config.yaml
n_layer: 12
d_model: 256
n_head: 8
n_kv_head: 8
head_dim: 32
d_mlp: 704
vocab_size: 2364
activation: "swiglu"
norm: "rmsnorm"
norm_place: "pre"
norm_eps: 1e-06
positions: "learned"
qk_norm: false
attn_scale: 0.177
bias: "none"
tie_embeddings: false
parallel_block: false
init: "normal"
init_std_qkv: 0.0289
init_std_o: 0.0
init_std_up: 0.0289
init_std_down: 0.0
optimizer: "adamw"
lr: 0.00171
beta1: 0.95
beta2: 0.95
weight_decay: 0.1
lr_head: 0.0078
grad_clip: 2.0
warmup_steps: 539
schedule: "wsd"
decay_fraction: 0.601
decay_shape: "pow"
final_lr_fraction: 0.05
batch_tokens: 32768
seq_len: 512
doc_mask: false
train_tokens: 214900000
steps: 6559
dataset: "wikipedia_en"
MLP neurons of a small language model. Each row is named by its layer, matrix (gate and up: input weights) and neuron, and shows model dimensions 80-207. Each number is 128 + 24 x the weight over its row's rms, rounded and kept within 0 to 255. Numbers have three digits each. A neuron's up and down rows have the sign that makes its largest values positive.
After each neuron's rows, "fires after" lists the tokens most often just before its 100 highest values on Wikipedia text that the model never trained on.

L6.gate425:138118151123113125111152113103119155134108105086142133149192138109122142114117127112099122097148141133135147135124142139119112130098125120107151203137124123149125112153119102110120128102084149141138130123132109163159131117183113131145162127129170154121112099134130131131139117122136119092119143181104153119112172123116107108123140094139148115164140100168113112153084101082115078128119
L6.up425:142178136106138150133159128139114139169145146149123084116088161148128134119108117147133125153130167119153128144131131097142140109132108149146139152139098113106149099127127075102124102138142070152123129102118087102106139134117109098150134086124158117121164130173127095081184094071145097125158136153153133106150184137124164104106128141162090146144149133118130112149109137138147105118106
fires after: " I", " M", "f", " m", "m", " she"

L7.gate487:122117103131148137141131135112190120136144103112115141153134157106113122135138134129112117168180123120158122147120124115148136163100118121140148100130093096114130151139111138139126130130147105082185131163141150094138105110163156127142103162088116153135117136164126162116107135102140122108139152147138071104146155132117113107138109077112137103151093122117174126156126142138101117136157
L7.up487:094170111120107063126126163112171117126196104138113116125132113158183140135116096115142117107145133115128131166158119127164130147144127120117129122103123169120091100111123180112093139122141094112117159117150167143152154079122144182123107158119125111132095119100106132141105146123131133106094116121140134131159117132156088120133179139133143143158132118105125114160106161172124116122118
fires after: "ro", " R", "os", " rel", "re", " Gl"

L6.gate538:093146107118151078120121122084121144131089123137107118090160189152184144158116078104153105127147112106061151153132118111104124139094127114096141139115148112103130145117111111114103108085132136122131121139102121149139128120133094096141139131120083100142117097138144134120119127142126127112092114159100142149121066139108156112099146111131126168156105155115152098146130119153090118152125
L6.up538:114120132123148111126134158141138102127152133148089116079159146150112105087149084162165134149140133133144131169119094137080150128165182149122185152162150084133089121125134128094171099142136091118108135069140105094130107109149106102089120122156138118133143120130101106112127122094111136100083121162120136113145137201140117154171127122103141192148144130124158130109121148129097098129142
fires after: "f", "m", " F", " U", "ra", "r"

L7.gate560:103146106151129103144162180131125156133144128111117111112090114120099103073132136127126108077134142129125143136191107115116109123112115167091124123157131148132107135106093125123130140135117133154146139092124160148144134176074172151128110123123112127175153115096143106170100088106108127145132115092095108155138097111099143128113168126101147105166147143105070098068171112101143115124095
L7.up560:166128099141140140119139125101154163141139117109109175099124138107108156137104113144126131115131147113137118115090088127135095109115118120116122099162128171152110147125101142164123136075155163102094098098134148124116113134141116197174138123141109158132136113101169151161075130160099117108135151100090115153163093121138148102146176137116131147100142166132156095133164151084088133139097
fires after: " H", " B", " cent", "ut", "t", " South"

L6.gate323:150143145158136125128132109132103132172106124165135136112144120151129095126086138134154162174158110110112178133131182112116126090113076127162106139135098176155139126108096142154186141105130121156117143111116179117163143153155120146137112149147125156155099133137154141134157074130120126113135125143149136112117150115148135154136173093095154146150137126147096139086120138138098145181066
L6.up323:133120122108122168082127148135075126174104136133120124110106147121144181131118103157108163134144124125109154092089137122108140101140142141136147137121128100133102151127131165199155119134087125143121171114130131106108141135142128143116122135138121134172102129136126174099148097129126122128174175116148089126134118143124075130121147145120091117089114129116134115127139132138140185134112
fires after: " |", "-", " c", ":"

L7.gate505:155141170134086117156114109084151102159122107096147131156169139092122103137087126118171141127102127087140142135139127129132137149113137142132109111157136090121147135146115105102112113159133113156155105134150153097192141119163123125127139122146158129113187093111120139165098123107184095127132123138099080149124171101079137151127114169127147134123134164123118147145114118131136174176139
L7.up505:144113174132146127132103106098144122120145186075132129106154148095113136147111089137169115131129117127117126120107124130140134147110165127154161099137144120173139088153131120134086126130133117089105128090134115092170156136162091105147133150144115100113146122112115107173103123108098136131049181110078107166124159136106123138129134124175135113097174147117133114140142112132148159142101
fires after: ",", " the", "s,", " and"

L4.gate250:126121174064152121140111115133122148121125116174123135163129114101136117207101167141113133106133098110107134160148143111150136107139120129115131070122150136141188127127125059112113135123131107138164117100101182149130083121109143089143118107100127129137136114157155155086110121134166112132127130093140095113128126121127115116101119130159130092140079111166100141126134131162171123127105
L4.up250:141186119142121125123143152127109132148113116132147133099166080118143102122142129145164094097121156147142126111141129083125116124089104174188126160107118107110119119122118141122139140123140136129145116119114107175105108099125126124055087180123108128122119108105116128175117120116137091123151123142091087084166158124145139165146159152160142122098114130107118156125142142156125086117181
fires after: "\n", "In", " In", "|"

L6.gate343:165149141134145169148154177155184147126083107099119170121143109132122137154099091127153122099164158123143100107123110064168123143134152124117154100106121125115134140120117090125168156118106113176097147128148140150147137112127124138099125137113112116118173108116145164096136110096161069134123108153076142152106112098158068122152144148107138113147076135129095114122100097109125112126132
L6.up343:157136141112157135153150118145127108103123146183150104120132161117126136110132095119112108157127107119133110176169157114160135124090136107100164118135130082138150042127127136139166144119082136131149125056156152114080127133148137156127120107146141098123172131103150090149139112150147112140100117138115143163089122126136138159122094092092101159116096106133149112136159131096141121131097
fires after: "-", "|", " |", " D", "\n", " M"

L6.gate230:162130126158091154108112088117146109123146114173110162120140130156113159104115123106160118153093148095148128148137131123113156119115130132156126154130095089134077122098089110130174119162119144174158138121109110132108155162132147144137132144147195198113108106122112101137125116123111120134134102145147137130109139084120104120114142123122173123184108103132133150150118161091122097096066
L6.up230:144128137119120149098143109142117092161106110129150184136147102111098111125129095132117129125148149124125120104113116109148093118178118147127131129155063112150112108152136138163116087134125112109124172158143092139112112117119148136115145127136088098161131144172082122109136133160093114151184121124116121148111124135159129132149120107127152139113093110145092144124127143154143127118126
fires after: "ot", " do", " ty", " o", " t", "ou"

L7.gate360:137156150143154125124135131102099164145136101157093103128141161128105124114106133104117098131124131097146098153113105123127109141082123140146118162183116128121131151127097092151126182152140159137111120123103122152132123099144128135120096147119115143131127113147126106128156172163124125155133142165115144149120119098074119166082136114095165133123094120134111129083133137113140119131055
L7.up360:121116171140122127126133142136146133146132101157113121102107136146079110119116106099103145169193126130114130132108117124139111069132114173115094125153102099130145103090122112146095117084131184109145150110121128135110116119132132156103124117118128082145099155164114135169102151144104150109143120101138138131126156140133081126113132088159108121110112107108116149132139070113127133151112
fires after: " t", " T", "k", "ak", "at", " K"

L7.gate547:126154146176093066149151104140144138120150118130133122127128075113144094159132153139115149122141144085140146118114119150133112144115108131084154130086112142134147148133108115098123158138119141130115145147110156112147127118145129090100136130120103114122137132105114120095132134109135114141154110121114096127105096106096109106102134132152115126165118126110089140171170110149116150140138
L7.up547:147161127143092118119154093136117137157152106081123130126083133131153139112127127125125136102086079115146160128151089127153139139133146074141154165157164167123139135134138126146131089144112118125144138148164150134105110097133113095143138158147116113126121103118084146103117073132142119108138120179150127120128159095108124145112109121113115140131091169077076137127102104126154111114105
fires after: " in", " the", " 199", " 196", " In", " 195"

L6.gate238:092121161159140174093082147135143130146128110138115147131188116105152144119114109104132106145153127060138142132170119109146108093103134163121104132193110132150137107184107078183133122131108101131153142151149140117065126143125112098137137163125177106142143121113122153144106097129128140127132069138116099163116152142152118121103107124119140158124136130163137112120136110133179113149064
L6.up238:119142130110101159130110135122153143094114099125140159160104099131184103109086093085119147159121127162139077132151121119134129130124118152130127071153103131125141119144112122122114107093085141108156150115149157103126156120111150116122093124118132087085133131121117144166145137116102093120155180144140129139073130097132076095086144162127166133102112120149127170165127122125180114115106
fires after: " O", " o", " T", " P", " g", " G"

L9.gate216:167136119126154168130127164125068123139101128152141136095143144103139123155095128095169097098107093083140171126099125161134112090178126117131107137160095144131142092131106106124134117116102104128120122112175120092129096158114111087135146153104150103124141109116120131179097114143125141142133106106112086137163137164167073132131096149145120099168102098102105092085096134124134137139114
L9.up216:106107084113139157142130121148126146161128133116132140119103090165166105117122166093154081125125125114095139148069101129102198121106110143139134134131093150118093114134127150136158119118101105140144135140152122088125155143172118107108115144138158099131124129143129142132124090104128129159134102123175121148153116143148106118135136180072135152085135109116133113159090118154133118144112
fires after: " T", " O", " o", "y", "i", " t"

L4.gate365:126109136128092103144166130102106150127122034132151117109113114127150096148115147103099129139088125136110123100165150101161106126148129133101120121096136134114174131153117117123090129134137150134139135120146168120131123126115137122103130162155139135134127031105106151151110158156105087146146118106112139125141134085122169121105086133102171105155114134121073147111100131148125138124137
L4.up365:114113159126131125144113104212132132144138146131104166114160125147107131137123143150136120113129147140152107134142150114092138117126108127122113109135120141106144139154121126118135142145154125116135138134119142117163108147057255150121109200142123091116166168119123132142129139122113134129170130104137158121127160066126143148121103136143141130113154121137128140149099120128131116128123
fires after: " in", " the", " 0", " January"

L7.gate634:121142162125140151127127105127130087131163098147090173109170132125152172148110123076113120115114112128120129124127141098149125064113118119123108149132129130151153133155116150127119155106148120153145163129139146173080116107162125121113097137121146137128154096123118128144120109105115132119176128144109097113114089101117137168119138109139140111112120101131119094093137107115111125111131
L7.up634:091152139114137174104125151147113145137141086090100102101131104143103150106127194127105107148104136083140134100138158134129116131146131086119134117118143117096146111123120103111121147131169133117163057095075154111106137123084151156120116084156160156139169095155126140141111124115151139114142143150097118083113131105107118116096120105135118160120116146131157131124147121155101113132136
fires after: " |", " ", "|", "-"

L7.gate77:118153147128101146143141099152134094135128133140126166122173108093123073135144136110165114097172119151122134127138112146118118126130137120135101094105110127156117085108102072151106119146110089086160132171141145081120135137150124122123136114131178134137182121142132142159144128131162127138124124116137125116123146131162081116133133150117118136144081109110150115198100117106086159159097
L7.up77:087076119174124121094081089103103099088108117128148147163135174107120129101135093113138097132144089110104158138125060162145154132142077125144115093113130104092155124146106128154156083122188169136083106122116138130141105143147125166113108138099105123091141130136124141169138104132109118117136199163116131138113124123097153123133114109118151132141103155118132100120149129128102170130112
fires after: "\n", "s,", ",", "0,", "G", "7,"

L6.gate48:174170076101130148177184116119128127172116123154124158122156120129144101113112097113131136152158144122115139116126113110123128122093118113155112130121124121154141152193104186175125063152145130138100160119144145133119118155183113121113110173110108104152115111079126130126128149096105126109100135150103126155184128113136126152147194093123139153179114130125131146104120110166104101127109
L6.up48:100164084122143147124168157156109116133135157144157112126141137115149135093131118192162114137149127121094136117155107126117140144130122097144100112102118140112151162157129178159111136115154113122153168161126119129133132175109124169148094126107127102109150150090159150105122144096103144114068140139107142122149135121147144096173157147103124108140163131095099114167120080157116131121085
fires after: " on", " /", " On", "On", " |", ":"

L7.gate303:140131126119096129145139169111156116125111085114173112142130121101136129109096117125150118157105072148153138178157145127121114141110180079131133164100096115156128163142106144107127126161134158137145118138109170103192106146110131136123127118103103167118087117112166136115141143124119124094134121129109149121141134112151155169114113137148120135129137120117130144098123093105161171112120
L7.up303:103124175114119146155093142094123125108171114161072121112093118123134122142152109141085110098124145098123121088167114098145145139162146099128090140095141167100128124186116147142157133103121117164140132128112090110117121080129084126125145118127119118110094123183154137134060104153139108111105131115091119109124115155116180110138147140113127115117132091096100148169128107070146118122120
fires after: " New", " new", " min", "ew", " Comm"

L4.gate97:135113134116133094171138113150081140142135120129117129143098053076125127153133131152109171125163116137130129117154087103118128142166153154105161121125090119151122130159127119165125111122157125095134150157102151130139071154115132109143140117101111123136151121107145122099118104145131133140121127062140133136163096116112134072125104132140114142127093090150104124121102110174118132161147
L4.up97:151120172090115113156111136114145141097110088123138165127127093121135118103142159113096144122134118182106129086090138108122108064124127128075146166153144120119137156133128139120135144129163093129150146159144142084094125107120126160098145105149103159094138103116092165132149106143114075102115104122134124078094143136133108150111140148141147128130096131113094131137140164161120131133110
fires after: " in", ".", " on", " of", "\n", "In"

L7.gate391:127147112159131150111180129136184139151142123123139135161123114104146130155076096124106133116158133142149096128128100136155124123108168132123106128129101116116074166135116142116130133148149137123155185137120121136116123065160164179141076148105130139092150138088113140099123097115143110126184127133149116113127174134142145129130147139108126145134120168149072128117124166132135112131108
L7.up391:130088108081098133113128124144167109158102141152137129148095054147104114165089125104138125142134146152116161121083151138157158116108121156144145103117172133130083142117125134143093130113123126124124172147150143120138130104190156137148115161115128142115109140139111138149124127075153133145148154125114133067138172136111076120107168096165137076122085130097112086109144150135130124144147
fires after: "os", "lo", "ro", " sl", "ri", " se"

L4.gate445:097114135187101077101122157129106107119134131099118126147147057136141111136123165128128123142126152083115119136113133162143141148144161146115132111130107148149169125133102150130171151116131127140117125156102129091179099121112139111174147152126144131095155128155107107110143143120140116130164104090129145146120090092104140107150146110166125129128148141150112133111071119189135104130111
L4.up445:188124169111143193134123133111118109151112148126130100100094118118110111126103117141120141126143117134133123126161152111093141092060126127135172172124113126125136105108156112096124162100132183067149109134114111132136157120156125112104163174095127129080100115094121124110120156117105117098125135113119110137175108107111155159090149157108120118085146180132095132134138120114127112139131
fires after: " the", " a", " an", " his", " in"

L6.gate279:159134110128126096165124148120126123150146104128138187160131081106125127124110181133136118141109175084133110104137162135129106147131165104099124152120146094120149113145101169090130121117110120153112106127112137165157113140124115097137142135153130115129094114122126114097158144099101124097082104181128168156142117121099097179110119144144116157136110150131100129100138141138099125106122
L6.up279:110085130182122128110175132143138087108135166138133157154163107120155146155105079117092091135146123097133116119122122158118129141147122149140127146127141110122085166102137146108124151116157122109143147115148142151099177119163123182106134104116078112147154118088139174113117111117143150140083133140144124121143129173172120147150153145133094104154142149140135141116160125105113124114136
fires after: " on", "mer", "On", " writ", "ed", "red"

L7.gate557:163125124121110156107152142109160101116130077134092133136126103143124113122084159098075114133093119156138147134084154113148111134162114121123107088134107118113150163124122114093068151151080152159118147089175101124068128103170133182099091182113120152096135116155124132093140136119124068171140117084140115137097123104112112130118123132118138132145123099149085156128106119112083114108128
L7.up557:111144137129084117152116157095202122090124089144126136159115075112118118147116147105083120083099131133165110149165135105154124160124130124078120082134132135075134126123106136078091163151142119120128116125172130121090126145122153134123115155131157130107117103133103119072122093163123091141143114105126135120120107111126167141121123143144135128168125169146098128156128155169095088109143
fires after: " ", " |", "%", "2"

L7.gate275:109115185125140114129110136110108152158127103145107098106147139118170094112104146118125092144147101168146109111120122118159082097103142095134130105191093174136134172129122096168148152134127106100117133116106117137132123128168169071053100144149117161164104132096153146187127114109095089135164151097165128131141136109139141139120127157137106120121186105160134127119130095131136102114127
L7.up275:143128118176120072094134120142059143156089138125118096126098140113108119147089087113110138155124163103120104096133100120127127106126102149074122146193081097121176120144151125128110147116123132136144125157109165121112150166130116119113161171115152150121153133161133102146144117129181108116131131081108143117156085123158135148099124162115100129132126163145082120143104126094158148103127
fires after: "k", "ut", " K", "ok", "ot"

L6.gate218:180119168160139128143116129112177134165154097114053095091158124121107151103097105134079155114114135115121131134129131134123117158062164132122147140109138091114123113090116092156120174132166143106127164120110155132126098117124128120142139160148107147140126124093158158121131160100102117102148110130120085153122093141126083125095152135121090140130138119123144082094116102103140112102109
L6.up218:157083136182142144110107116111135130174125104125105129119094142099148133144108087125129153111147168106096138083133134125128100126145125158115088145137150113134178113123126151149129110156137147130141118119092132160077109104160162116106180128110160121157108113096136159132116105138121124112140129131096135164123109107110157126128137142147123080132126123100097104136154143118163156105126
fires after: "th", " cent", "at", "y", "h", "ut"

L4.gate165:154163103103121161194140127161134134125135119104091176104146114135135116087109113111149126103114158134134111130086109146128147105128117154173092153143113119125128178148132156170106122146169111118148134117111107077084126144120129146112118088170104174124202110148138129125149058088103108093070106103157118128163147153134100089094116134125130140175124148146116104120142124119092133104110
L4.up165:127180137143095148168112138138178106117151122137096154136148140110129120102144141127140117127115094093072097107125126123122179113156108119091086136148073139101166150101124152201116163168123136127154158138098131076135156148099119134110105104162147164142165119113094138124132132147073118171115105124109141128119106115096183091119128110136153112150125135164125086119106161144156145132146
fires after: " |"

L4.gate139:138171121163115156197121148117160101070142122123090158096112152118181148086126102109125123097112105133079151136127171163125133155164136122121095144079069100112126125117097125125114134166128146107118146148148110130099117162127122088113075152137153159124121090143093099112142126148120106115153114129157119137100114128163108149127131136130137107148097127119130122105089127169084128093096
L4.up139:143125120114093133134073133120153132133108117135106136115166133146117152116136111095118130146093148130159117103103130102149130086110110161122123134120156132128130152136109098119138141150122086144157143088123079086135185130167138133134132094130154118125102113171121165100123115140131113138120148162124152128094095136162155189119147138145138110109070135094140099137120111170117152112120
fires after: " |", " ", " —;"

L4.gate403:138165155134093107113124070102128182151121131129136084088117107127145106139138112112102108118095102096122172077128142111084148148127141180121157106145095140144153124113166151142160137111090153152137114109161138143172066124136121101115102165117105136086081120116105140137128139109099134151147096161110128155121096119084169125149145159101140129120091123138129164101092136158169135126164
L4.up403:120099196151122147099130135140141116128164124138154132108116081134140120150121116142101132149137121122165114133115203119124118144102152138052125094091129117107138158153129112095138131139135124181156130145102138093151110089140145152102127126169110147105104143090120132067104134134130105158162117134101097140139129097144145124095128126176122159065104132130064098100148085107118094087117
fires after: " the", " an", " in", " inter"

L6.gate497:136085138143144082124136154120109185109093093191137106139098124084162150129105075142104135099134129156127140117146101108166145078115119144127128185152107104175151129140110106159135124131117150177164147145117150154098123156104117087166148154122133137146150102132109139142123084138092121140148095099110125155144122119141167113091112116132143099127113140144124128146137123133164139116151
L6.up497:097115126130147114161135091096162114116135127117116134158122115131140126153163180149130117102138139117140119154159130100121090138131143119083139168181133121159145126090135121053127125104139088130146090125183137133152171115146138121142091171178131138128117123120094148150106084119132124164107140131124127146112129146161140147163121136143133109102138142116114145153115119168128137150146
fires after: " in", " In", " 2", "In", " 8", " 18"

L6.gate61:130112107142150126151153121130174157172106118108137128107175084139152130127100111124077099134109115157134157187105125124131164098124071102104153111122108117142113080123126159168149131121136095140150131129105138122092128149108137093091142200110134200115127122153141142173151124100194107140093154083140144138114119127128122107103152102149096154147114130162127152075125126135106102104126
L6.up61:186097097191159136155134164127111119187121108156095140123116107108109097103097152097156112126106118146116130161120158129158140107117107141135141110097091127186183097121111158167136123151097087103158180148152130126085165145100160137141096181122128160147144139146153088161125144116188120146098121110154125088143130131169128069141181126120097157113123092142147123110151099149134129117137
fires after: "ot", "z", "ug", " 4", "w", "k"

L6.gate646:106086121121150116127116108086099094140088098136127112173143119078130136131130096079167172133152121172143144147142150149150091109132126133131144132136128123118123125127122136131138118126125084098149124118093168134147120129148096115162084164095125116118139127104173098111091106130097115135147107138099135112166119102163164148123130148118105130143122168170140115113137130119096185129149
L6.up646:124121194120162131127130145093119113110113121159134099160138121176149092129125088138123122117114133124073148170130144119097140106154138125091114098115163138151117157135149123147139133171116106121129188131122201143102122095145165139149135158112126155112122120091155137152138105127181104122084122152132123088079150176118144122095134159141146136150152104136137101153119179145165123089138
fires after: " R", " In", " Ad", " Pro", " ("

L7.gate621:194160142143116144176148156138173146138118104127073150143120126157109149117111147069107117092134086160131121094078123118170098164144120103138129132110096139099144157176134132117088161153110111148128127126120117113107153105128131125125125156145118152083111084101106138090152115121123087132119102117141121185148108111146152120120154139108140119212174147175154137098084132163090146091120
L7.up621:135119116158097133162136134133111150094080060158117178175149090099113123128089138081096141105100156123149088152102102151146128197140146091113093100157167132106159153173126170129107148148137165144096123123136142130150147143146139143105146158139108149144099086118106131111099114130099103125167135108124117110160145116142133124142140128140131120134129144172143147124120129106113113114129
fires after: " ", "on", "|---|---|---|---"

L4.gate347:150130126089134139122115130160150092158129115202113132155157142113103158115137169116128129142126138143117183137126133118125119152130088155156101143144085144134078147097138126131148104108101050125170118142159138166103101140122125091115095168136141150128139125115130197105171082112165105115122140154083100132127126118113164103120158155141123132133066100120126118148120108158129137142120
L4.up347:124194170099145151150124124159137114114146143104139134113105101162145123123116165140122136157101126134130119110142137119109120188171097109116151144145119110122154190139134096111157158137164151136148116145118142112090143151114127182138082088145076162095127129131132149099143152160102124122142145170158147130131144118088083143146081147134109128117177149085116147208146128144117120099115
fires after: " |", "-", ":", " (", " Rele", "|"

L9.gate394:181093126124119168148116139164137116181144110138115165067128132138136154106080141160135118116148141135116148117144060079111137137109162104128156134107088131126147155147121137142164119102130157071161148141161156120116169150107149100135131125127125138149120143134175151137138122118141127133094140137098131117135122096094118171130113135156135121129139140155133082142115146128103128125109
L9.up394:125148142091128105135125135155141100138100120143133130093122120110123148145113076170114128117148117104155120090157118076150133091097108167132156147158107107069072129150132137102106109104122087131127133131127124151110137126115159079146152145138120137116118142122137125144151124141137112114124146147125087137139125177119125148139121104092123134113105161119124157099111182099089114157111
fires after: " |", "|", " by", "\n", " ch", ","

L7.gate325:123122126116123111179160124166110109129086071161120159100109109110192090134133119083147102088125119118092130106141092131178159181139147132128061141105104115139115124165121150155146159136153097087178168121125147122102130103120114167136119157181085149103131111122151171160112136114107108126131125158099116113144128116138106104146150105162127078154102141126126089110118104160116120122137
L7.up325:136150095087126143164164116157117131144122100170104111167137109149121156139144116120114127130101115146116132144146106100149112166111148180146133138151121129121085125137130127140150111143144159139143116144134117169096170089120103160145121134143109131105155116119114129136122148145119083083122114127125106112093153133154163122191154148107140096105133151143130131125133120147092133107117
fires after: " |", " G", " W", " V"

L4.gate305:130173178115109098099137124145120157103139128174133128107135126138119134157146128154120127143147118102132147123163132121125123141115140178088114120137135169091125138135090089096169118139112095154167154132135148139152103179115134136141150129141155120104105136133148205136124155154142139101137089190105139147155157098084121101128185090172122160128088154157127096117116147162116129165135
L4.up305:171116185137146134108119131122137157119113133118147120120107150119164120121167155125105103114107135110126111087128152130123114154101150126107093123105104143098133108103135095129101095130104191106140125147174135142134151116139144124104152196174142091136119127092130135121117116117129133185143080182128115134158106099110149156125169144126121148142194133115140111140104123094142153109162
fires after: " the", " a", " The"

L6.gate143:159164150098114146151140089129152148126144135107104145154131149066083132123138113101146159114106143167153142094117153120091082181157095124104147142126096136103125160123090161136116135111129149134157105112099169130131126132098083114179114095109122151125144114130123150134132133145147143115087135163147123146141096138120152145147109176119146106161111101112129155133108119155151163164116
L6.up143:108148107079084146129108150148157101151126104143107126131140133135119130105138158154078140132077121130130121129139124166141103124120145069111142136130151123137101146117119120160110117112176161110108091191169129145117116177095150083131085172113119113170121131130130128110102152116106114116110125173113158136081112103167118134148119118121058084140173115094180150127118174113116111105166
fires after: "o", " bro", " la", "on", " te"

L6.gate269:136162122134124142179133131135134127131120105111109133095166118131132106128131154131114182111145111127115137163112162131141145117130100113123141113131101161101140155145113091084088152119115158106131173142113146134106136099112111111123123130147107127085168116121127140143130094179122110127135116106095079117132069101138113105094122120133173139149152190112104145115104142157117131120139
L6.up269:145121126157100159155140118096149133117182087142132121143155110094116139139091101106054095090132119127117145128104149119117074120142107155104122094153120161096161148142113131108131116161114164151120135095146149123094127144187122157094128148168133130097160108138107134109108136122126103153107127087110139141120084084150132111090164133117131147167124119161126099158141118139162149115122
fires after: " |", " ", ")", " 0", " 7"

L7.gate328:151105134107153117144191132133123112113098073111110121102132129109155134130143163043133143147113121127121126096111119152159097125144116116146150150091064109122145195132115149122116145136157102126169163139094076113074140093149113171116139146139125141128135066130107107161145099153116096142120106169116140146145094147114131124131101148143145129141134110122139148105129116106131128144106
L7.up328:123147141187117097112157154144092122143103102107150136117120121088127117082121158154143114139113153099111125104166107112127137145178142127157088136137160138174109131148117124131116076134111073136136129150106145151125144160128152177152121164134141090111177130126147131127091096147142127094151124133126149147060091106128112102139129102129151122151147137128109133123144135115102104127125
fires after: " |", "it", " N", " V", " G", " Go"

L6.gate468:141194169129107132091144124112164110149158114110134136120087142128128140151106124086133138092116153119107132076113107134158153128127071127174106114134132118145130096098097180161122115150111161139164139137123130112117157169097132149139141153125143110147143099152116140127158101140086100156117096109149155140142127104124092125108057159155141121141114096135081162159125134102135134116091
L6.up468:178117140136149143141122106108141133123104161122147155081117140149084117141112152089123124133128090164162149146117172153101146116124136109063126094124129122128141126121142142133100111111135177088136138105090124167158140132110143067106127157142107163108141145133139203156105105153104154165150149098098116164098105128149155136129143115167129144127124089136131145097142159128122162172141
fires after: " t", "at", " T", "ot", " ty", "em"

L9.gate247:119138189086132185139095139125117104110146099156051141140117140106160129147100119131159102144134155090140152080105117099122156115127146103145148147133106145116102167149099085158141108119185192145128110157171129132108104095189111116103108131134135127169113086110125132123110128126121147141127124153134155146105125112138164141092124107131120131152122149104133127141111114132077124124116
L9.up247:111149116147100148132118119116084123143128136160140112109153119130120113125142148125168089086089111148108168118165095115103169150132148108119083151125151094108139115146107133111178152132114152097115126107149164115146122147099151144125104112156138091149131131128128108093102094103114100142117149136068066169086112116154148142135104118115131149139136149103135158132092134118122110113116
fires after: "r", "ath", "m", "b", "che", "\\"

L9.gate436:096110115141110163170149129130148127119098139111123146107104114117124145150108129107167114124117112166128152109163117156134107141143190121102201104113125142120146135087102148110133144144117118068181122124121177175132082166141141150114080126133152169142163129126132121103125142148131114108109154142133127161165130120110139098155132125129167118078110208125127166100098114109157137121094
L9.up436:132108100162111124151106113161150116123115162093089100132077121156144124127121139093168103100097147128156168113129101115140109114115164126148115122132146145127104121172096159116131151157137155136146090194122141141173078133137137150129177122124102156077123141119125139160123095153156133114146126122161138134133121120103093091150148133101146114154141113099156153132155122154117141137134
fires after: " L", " l", " was"

L7.gate243:115154144108128195105130188127141139087129129185115116124132159106137148145108125080151120084123137115129099121124137110144122113097155130142119133195131117138102119122089114170128121117129148178155105121168143108136110114132137084109144137116156154107133122149083134091191154121135096124164119127112107158153094072120136158100108114101140115152098094119116126073135108124097129129092
L7.up243:082086133157149149145146171113125136153110088147151149103085094136130105164103162130182157120104149131098129114133153096151130100075129171120124110125121131118174104106130107137110118099139130139156146108115132133093157137109117104147121135138185122130133118129156107132116208104173091139130124100152074137150104109137155117126120114101130119120144186149103111118090069119119111101140
fires after: " T", " t"

L4.gate429:117097150112130169103111138107127084147139101127122141146134128099127095116139158112167139134108151138117125120150142141147097143083162108155066090124151141107160132087099095114103144137130101138168150122150141199133115165112126102119141127100151129095137120131145113113111068177173088131131129127110109118087071137119122125117156151132165112162156133113097123135113095147176126122157
L4.up429:118135193141116132146088144117126131129131117118108132136141135143090110148147156130189179156090151145132115152092138175107123175142110127131114110147151123075091103132086151056148137137167106146109135110152174151165151183140143111137142117144137116107122140142123109106150126139179108112164141108164101110099142125061118157154139143150130135117148132087119151112127145083073133121118
fires after: " was", " is", "),", ",", " he"

L7.gate125:121141142129171123099117096175139127167072098169115129127131145102152095171122144101148164098123156157072146112161135117174169140139123133160132153135126123174115122137100128169123091097097124113174190175157172132097114122092127135108120118165118158137162069151152146163118106079150067117142140169138103132116105126157130126113112166109142156110112111096119115098140125135115101107166
L7.up125:079156135122120152127123129119120124113110117185142096121069121192163135158144141102103114157115101156158117168147141093135157123144134091127163123111121138149098131082123139188134148119125177129123152128138114148089114135116135082156110088099140144117148129130176126117113142131148184104111139146152126130124157099118124104118110173101142154123114160126131089088092128075167101143149
fires after: "|", " T", "\n", "-", "ced", " C"